MLP neurons of a small language model. Each row is named by its layer, matrix (up: input weights; down: output weights) and neuron, and shows model dimensions 16-207. Each number is 128 + 24 x the weight over its row's rms, rounded and kept within 0 to 255. Numbers have three digits each.
After each neuron's rows, "fires after" lists the tokens most often just before its 100 highest values on Wikipedia text that the model never trained on.

L6.up338:162131073178102104153088164185185160114124140081130136129122124148126139142144088126119108104144134080141131127124098142152136155163169143135136132136100127156088093109152158128064123125132204156093121123141098147153140118147131079132153102132097113135160119116105158140138098110181139166125134138114119136134077168127087118183094137160108136145126176129115113155126120107118116134136147092129155135123086121131145150122143150121137131163073146171103125101103117120096119164135146116157156124120158091156134142131089113126143122134106149114180104072109112149109076133142125128
L6.down338:128138152124151104132091121117110120151108130104111152143158150113150166163116100103150065117135110128168120141103161137150166148186098121151142164149150103122124106163145142139148117116132139121132144066079099139109116119125109108077104121123141122147116152112108114150083122103133150135133124153126126095159132163122110144140162135174144113162151150133136107147164159115132127130115152107098163074145128162121134111156151139139099152099093117074123156132109131169104120115127095065113113121134132092131143090148106106090187115146124155141128140096127138135128102164157101090
fires after: " to", "ld", "an", "ot", " h"

L2.up236:113129115117152139145103112121140117110135127104142165157132094116162147128145128125131139113145135144145094143124146108157121087112117147142121146128159104129076077141101119111162163069175120153085117117134135065155109152121118134137137137120102138145131136206117148134100103142148124124088114149127169145162135159091141146128086119078079150157125173130097127113100087139107144119126158158117164109146128174103145103160123126123134179135125115089115133146149132136129112125119097118153132160116117131149123071113132109092120096102136157120157151139099155133117187083137087109
L2.down236:136097118092101068132113123114113152144061117131097141126135086108158155115117139126109129128110157146133111068139123087142148117129120104086086115126128124119131116163128123101125147141159164145100161144129133117115114151138128109174151132124126102104140151150130168134158124129122132111118121138095164158150116143079086151129135156112110134144125137148136101125140109148081168126143161134130168185133156113118167100146139111122122141181125125138119151133102115147120153152164145109103141125136170104191089108200114099108088080097142147142126138110144113119130108173144098132
fires after: " D", " d", "o", "D", "s", " "

L2.up995:146160166075175118153115141128120155115134106155149135103129112138155173119131084092127089105130139162132147097113136138130102140109108096106129137121146107144127114132126157085140104145070107106118107155096156168152137163127162103170113105138177132109108110115176081113116110138089139136146104133140140134146111157123100113101100120156166133151140095128180125158083169151101120120135117125089132167141124111103115156105109123128127129107146176197114163155177122109173123130082146068113123128138124127156143116149129081104120121127113114118143130056136144153094135141119149121
L2.down995:137143146178165128097151140135093135125086115149129115184117086122118123093138133124160100146096122146118141122134098085145092110137148170144127077104138182114118129123147125124140162131133139162126180118126135117119118122115110182102136099096114119112130084125135114118158122141129123098114096126137168114163097133153115093107108183125085102115121122115128076127077157131133135123187092129175089128143123151123101197114137110097186123162121094132156125149155108157109160124135117151122112111120143124108153128136132107161180161163162108138129105137096116108118135092144154133
fires after: "l", "p", " p", "k", "ver", "w"

L3.up32:098100100093112143179137136099134135131122138145113147148076108115110155111169170148101127147130086095150162156104144113138145115125098155108090157103159118153104149130130100099106153158174116117131107120143131135122108161126150122153137124113158059136136148134099115110132139121146120145120157100096099156148145132113148070139127103137145125145146114134151140170113163105083122111112136131177156087147110142125092172110134138119156141129108111112129164127126177107145138131134119141143139164147128110160112114126147159110131127091134146104133134093051145153158117118134100125
L3.down32:159150104108105141117135107137148119172149106087112106115113145138183131159134131093099119118092155092123122138157134141099091126122164164096145095128154102085154146107106139142071146148100120107153118140080163148118145158138145140119132147113198118139146137107122147152135089142130145100147128120143094113121129115127133139156141138142153127107114136145080117076140129138166162104143079134148101117159166157172147130154152142110102126097126133110143148119128147138164147090113158172114113150125146124152125152151083146106136161127085105138104097124138121098177112128138168163
fires after: "s", "es", "ies", " ", "h", "ers"

L6.up418:112098102131160123137100094099165132149094146134142132095127152126141122118148123142123107122117142147127185118068143178133134098187096150116110143099126159160085119154137102092142125130144116104093098100127121115110073184120125104134103088110137112114129160139112126109128117105124131122131184157085111124132137134132100138163159125106124138123110093115120118140198183066127127138136108161162171121137118134087148157164113112078108132123124119175158177105126135128106153111127134112136127133142126126091100124151136156117121110098143151125133132104139142106138125145088133137
L6.down418:134153114133130157116147126113128162139144091171093150139170132112116108089119161104119115133137126146106119144115090161108105115112095137129160150110123152064141119142134116128118135106143139191136125117126125104127129125130131126127138115174143128138138078169098132114118116094174129079154130132146111113088141154130163170174099100113094064093105185132117141097118110149118136150112132152151186087106104102099119139107117081124112096123137131128107122124110115110097164134103219127114141125142134104122140119161152158113086147172148123150097139149146143101146140145117129162
fires after: "s", "es", "ies", "ers", "le"

L3.up398:077138093095152128141107134131106165175102183156145171134115168140169104138149130155105195119120115123145146144134101127114131139099132138155142121111100162094101054117094142102138155155119122110131113129139101165119109120127153146141119075132142153179119135091188125134142144127139132109122144164114136130137141138133118087110114120099175132113134119081124125127138101109135084109145107141116091119118129161155149152106176139130151158161162115134089185123084101145117158094108136115123174157111140157140127108120157149102102121094164135137156124192083119140148131156110148143
L3.down398:075100123088122114133136156117133153149130138125137162102104155129142166083111136068150137129099109083158121141106114133141114169085127118127106153113117128079110131161130172114115110164120152119146125110070136138126167143136128126114167147123152128138176127136091142146142055134125117103138142118133106100128143107133139070161139101116142124137090140080105099103097145111148107136146072132142140150118150149114158130143152164168136094155162163151132143115122131177171116095093101134133145133135134115080097141169106160132101081131120111144140156156127127116164095110147113137
fires after: "s", "v", "ol", "es", "ud", " w"

L2.up162:134125146159130169144126117111079108147129149162139083145162156116080135144151137130076084153130117114156152141148088149108159128138125111146107152144110146121149101169091133098156146121146117134149107120188140116148115149129112172148122155168105123144164168108147151150104125139126125108156120123094123121110164115103113104134118088150097133113156079162078163097116131116138132155101108147155105146155161116146124084097113072118122081161156106094145147168162107131120121139136125141122090138121110126190109124142151112162157165148138172149136123167080108141145136175115124139
L2.down162:137123131163089153187122177150098140096130100159116109141090073137138136098132152154076122152156135109110108155120092168147151119094102097159118190126133150095125093101098110087113117142153102136135133099140140129119141160091070102102118129188148105166127144111106144137125135129129149148171117116120131136098061136160117141111082096104135122138143111119115154141169135139140152121120138142130111150098111142132125124129158135135126112091106120099150116114142140139106123159130079156128140134145127168134141097170122148087130075146155117134127126088165074108150091128175126134
fires after: "ation", "ion", "on", "i", "or", "m"

L6.up793:088142120144142133183114096120140107123148168159101148114123058126114113120109138145127129113135116147102150139087141142111127121149142151108136163089099159109092106089138142145092108111159182129129143129194140142138131128135144146106142149110138144092127146135103138183132099090148162156079190138077117113103172097139111135180164149120142138112152095140126113110183114108125139115123138106129133126120133132142126128126113184130116109177123091173095077149110153092124151122130139092153139126137138108152081141154106114077132143128089127103164129064111145120124136116134142147
L6.down793:142107132092113117144150140124122145150149140130117138151112140129144111136097104086111138077150097183115124111117107086109143134127127119112138159174161113163157104160130113156147150123108128111079113096120130095164128129106113121121110072126118140144119171154083109149132112122145111112106112129147159108116159109128134141147148197174111143186122113159110093108148128102106149147137135076127130125136169194138160125169113069125096176122167123138161121114126116128153147097137101097103137073135124095126147121123111102160127121139107154115145154067136178118122128141150117138
fires after: " to", "ter", "ore", " of", "ld"

L2.up971:095111125076113153114085149122123121117201129132144122116114113102111143105153107142134109100098171127108118123140123120109163099145092114079136117138157127153148175142153181146126139161064144113135106109122131151160136141098123138126109151137181107152138111129170141131153161109113131150115198132133122120099158151127112136068120144144172118150152095182108148115121127107091097133140117106157098115133128131097146125111133108095157106122129139161092077147134173116160131124144154140115113132126092094096090143174132088105137135129179107111158112121107133146100111131128122128
L2.down971:125144135168096146135142120118117124117164111109149104130096138164114170112116131101162140115110098142116084148147102054129155128098126094117147124152132122120126154169132163115124098083150127092117120151159120135183161119089168127098147109100174094115116097148155134143111104113134116133114122116108107102138133132148118115149097092096129151093156116128104097115106110146143126167154117128122157111128146121108122138137112152108151090158133109123133172130150112149118096119160155125120136156151090077131147138063133128121137161143119150148152142126144165141147131128088138139
fires after: "l", ",", "art", " p", "ul"

L2.up510:138087098104140126140109136105149152115143127111088125170121087129163140135145123116132135144110164143146111126151127102161131093104116138174129138118157115160129140121096153110132135090098094124101157117102082112160088126114141078146152115124107145111165098128115154093174089154147163138104133147099155129106162104106121179120124147119091172129146158095115129169124094123143102118144127148157129105149121113162150115133109106104118145098086086130098111167121171107111127171111128164113143169141115153134116142180146138134120098118103120148147148105137142187145167106163162077
L2.down510:103101152105119131107131151177104147069171131169097166109146116111171139144110137126186116143088100148095088132107140091113109121112174117117109127146132153107141086114132144119194122141121089112149101128109095156114143116129169073123179111118142137125152123103107156123109127138116152141048107149199146158127114109128146117140154122138097119158163178146131116098118115153132142159154135112121129151103171115104177112139125100104167092110123146097110155136119183105108128140154132127149129148077122133114121111127123096092110117111130118137144135120155138159094169139103153176
fires after: " M", " D", "b", " K", " R", "D"

L4.up445:164117153112101142069162115145133097127131144117103126163131130077139134113171122104110128115127139098115163141087128127137092118155102126156122105151135099151168170162111124099149076142095115148134103125109120140087149107113101146087124101122111125161105127146130103102116156154118165176115109173093124156090161126166106134134088162156093143117162138087151081133130129122133088101163116181124164122165145176120120136138130122140127126126133122072117135147138124141105150131132190115150143114162133100130131122129121117107148124176161149144108101135125064126120118131160111149
L4.down445:136108140103117133105165159125144180152098118119105166143145156153105111128139113131151080091100093133070138129136135151083166078122120131142150125101120123111137103126172118148131083099093135152140119109126138145165117081146113120147137143072126064128155111103105137110103104141116135146146118147160089100094138087125143125142135136151123117132180147131098103116165123084132106098142128143099134138102177164128156110162123162161130144133116174118128185098113117137167119163175062079113130119090152145150187125141138141103151152120140097129173132090116123132142132087116151115
fires after: "-", "h", "P", "ic", " g"

L3.up579:142096123187145151106124092127136138063137113097126118096158082138121170143124118109142087152153145153133118149080107133121104089099149108118122157117130120100139091105100124113110103124159150130172100095114089089152117115157096184145147129174150138179156149138082171151098142105124100142089112150142133130126134149158075069098163086160140110101120116138117123137151140139104144128107132125139093112110111168083096129105109117118136136138120090094163095122153129108108128102156125157132149138116142117167106140145117177124111115142153158127180144134124121127118154155166121115
L3.down579:181098119115122137106128138142108147077119081174141097190143105160147140150098139165148100165136130135112091114119124113126119155121161152128123150146146132101130139106136127083161156123146158095140141166086154069170140157158096136111135120142117054152162111099111135117118145118144115153150148144123120116112107111143114128094082120149147101142149155118133132113126119158174151157147133115107123135141111168127130117121125145117080081140145088134154124090183168129117112160164106127133169130096069137124131094138114133124102127114138135120132164113134042105162124095126085116
fires after: " U", "m", "er", "i", "e"

L8.up682:079169111119135169122120129118117137153144163100134153128119154133154152126125141143116116092130194170108112163116125133109080110142132108110174130138128168158122157141134104113161096130151161144145115132152140094144156108107132138151130162116109132100136144175112123111071117162164110118099107141145138132155147135073107167139089135124114119116108149162101133134128144117123117078150167169108161116087129100170168103142097118095121113123151145116107189109101082102142116095146135140118093132128080156091120119137101111130113155122155103111100126108174112148178119114145135133
L8.down682:099144175117101143166130076151109152154151147124073126132168147120168090152122119137119088184170126154105112109146096118109110139115149105128136131094094151093143108105165131107127103153115188115082134168132125131117146156121134104146121123117113081138129127089146130160116110162157116141133149103151145149148130117119117147128123141157142091104181147131118087094167103089147166146121137156116143127126151046134167134104102137132085125148062129144111170144144115140098127132156155107091143136166137138110127100141157137143120112104137144117149101148134106159126158113121137073
fires after: " n", " b", " N", " d", "o"

L4.up626:129125101122101112110123119133143163122121136138145123106087173104107130120147141133166121158109134142121127158114148129109137127139113143109127165166125131146130159110097096130129140127149100180138112102180135110107130127112185169112100080131123085140160148104074104148103128138152147139087160113116117162102124123156126099150147091138144154174154113089152098157108161118095118128155122136120111126168120141116084178136142101124138141097125111106150170120101143140171138101114120177161157117158108102157146129120171143115136140118161165080162120115082105112178185122131130149
L4.down626:139144091162138154145125136117125149138153134128131143091115166138186116106161164128136127088137113141111145126111153117149106134143153171131160094112167148102151131129113138118077158151125089137119142104076109128110099168111133131125156111139181084154132164148115104156123113105125105112110123107099117129117125136123099151119143140131121107122103124155099120103112121110153124168093147208135206090162101163143171167150148097143115107117145129098123171129130126141110124134111109159121146151123087128104129132131122140153089153108145116132107152116142100081121143137122162111
fires after: "s", "es", "ers", "res", "%"

L4.up900:170121111142126147111097093093165098097133139105117143110173118138133145106154135138156158128150184163131153104092150124114147121182088140127095146144142099119094157123145115133117136106168133157126111105102111168115145158141136156140121137142178097141180141134081116093104131124152167118121129102104109131071102115122115097175143146141156147145157108135094098119121145102097131155149160110155165093189092133103114163137127153106113113091102166114097146129113118180151098149108183105116114144112142128185082130158118117082162130126173128085139128109111094133169153114113161134
L4.down900:122143156137124084176152117125126145099153129107093102114093151083139097132090121128102129085158083100106141108122144153156124121130152115167170142131108143137120125095103108112132161120145158119163158125123138167116144152113095112121126128143176106102163137175129141091141135106103076086114120140122120131100114113131094153146127160087090095123086131162087144080120132121129148119134142116122158139146139168188143125155168094119126093109175128129115186111154150142156135141100077117087137117118129146127108133113076127160091157129128113142126128146109104102095122148133169118
fires after: "s", "es", "le", "ies", "c"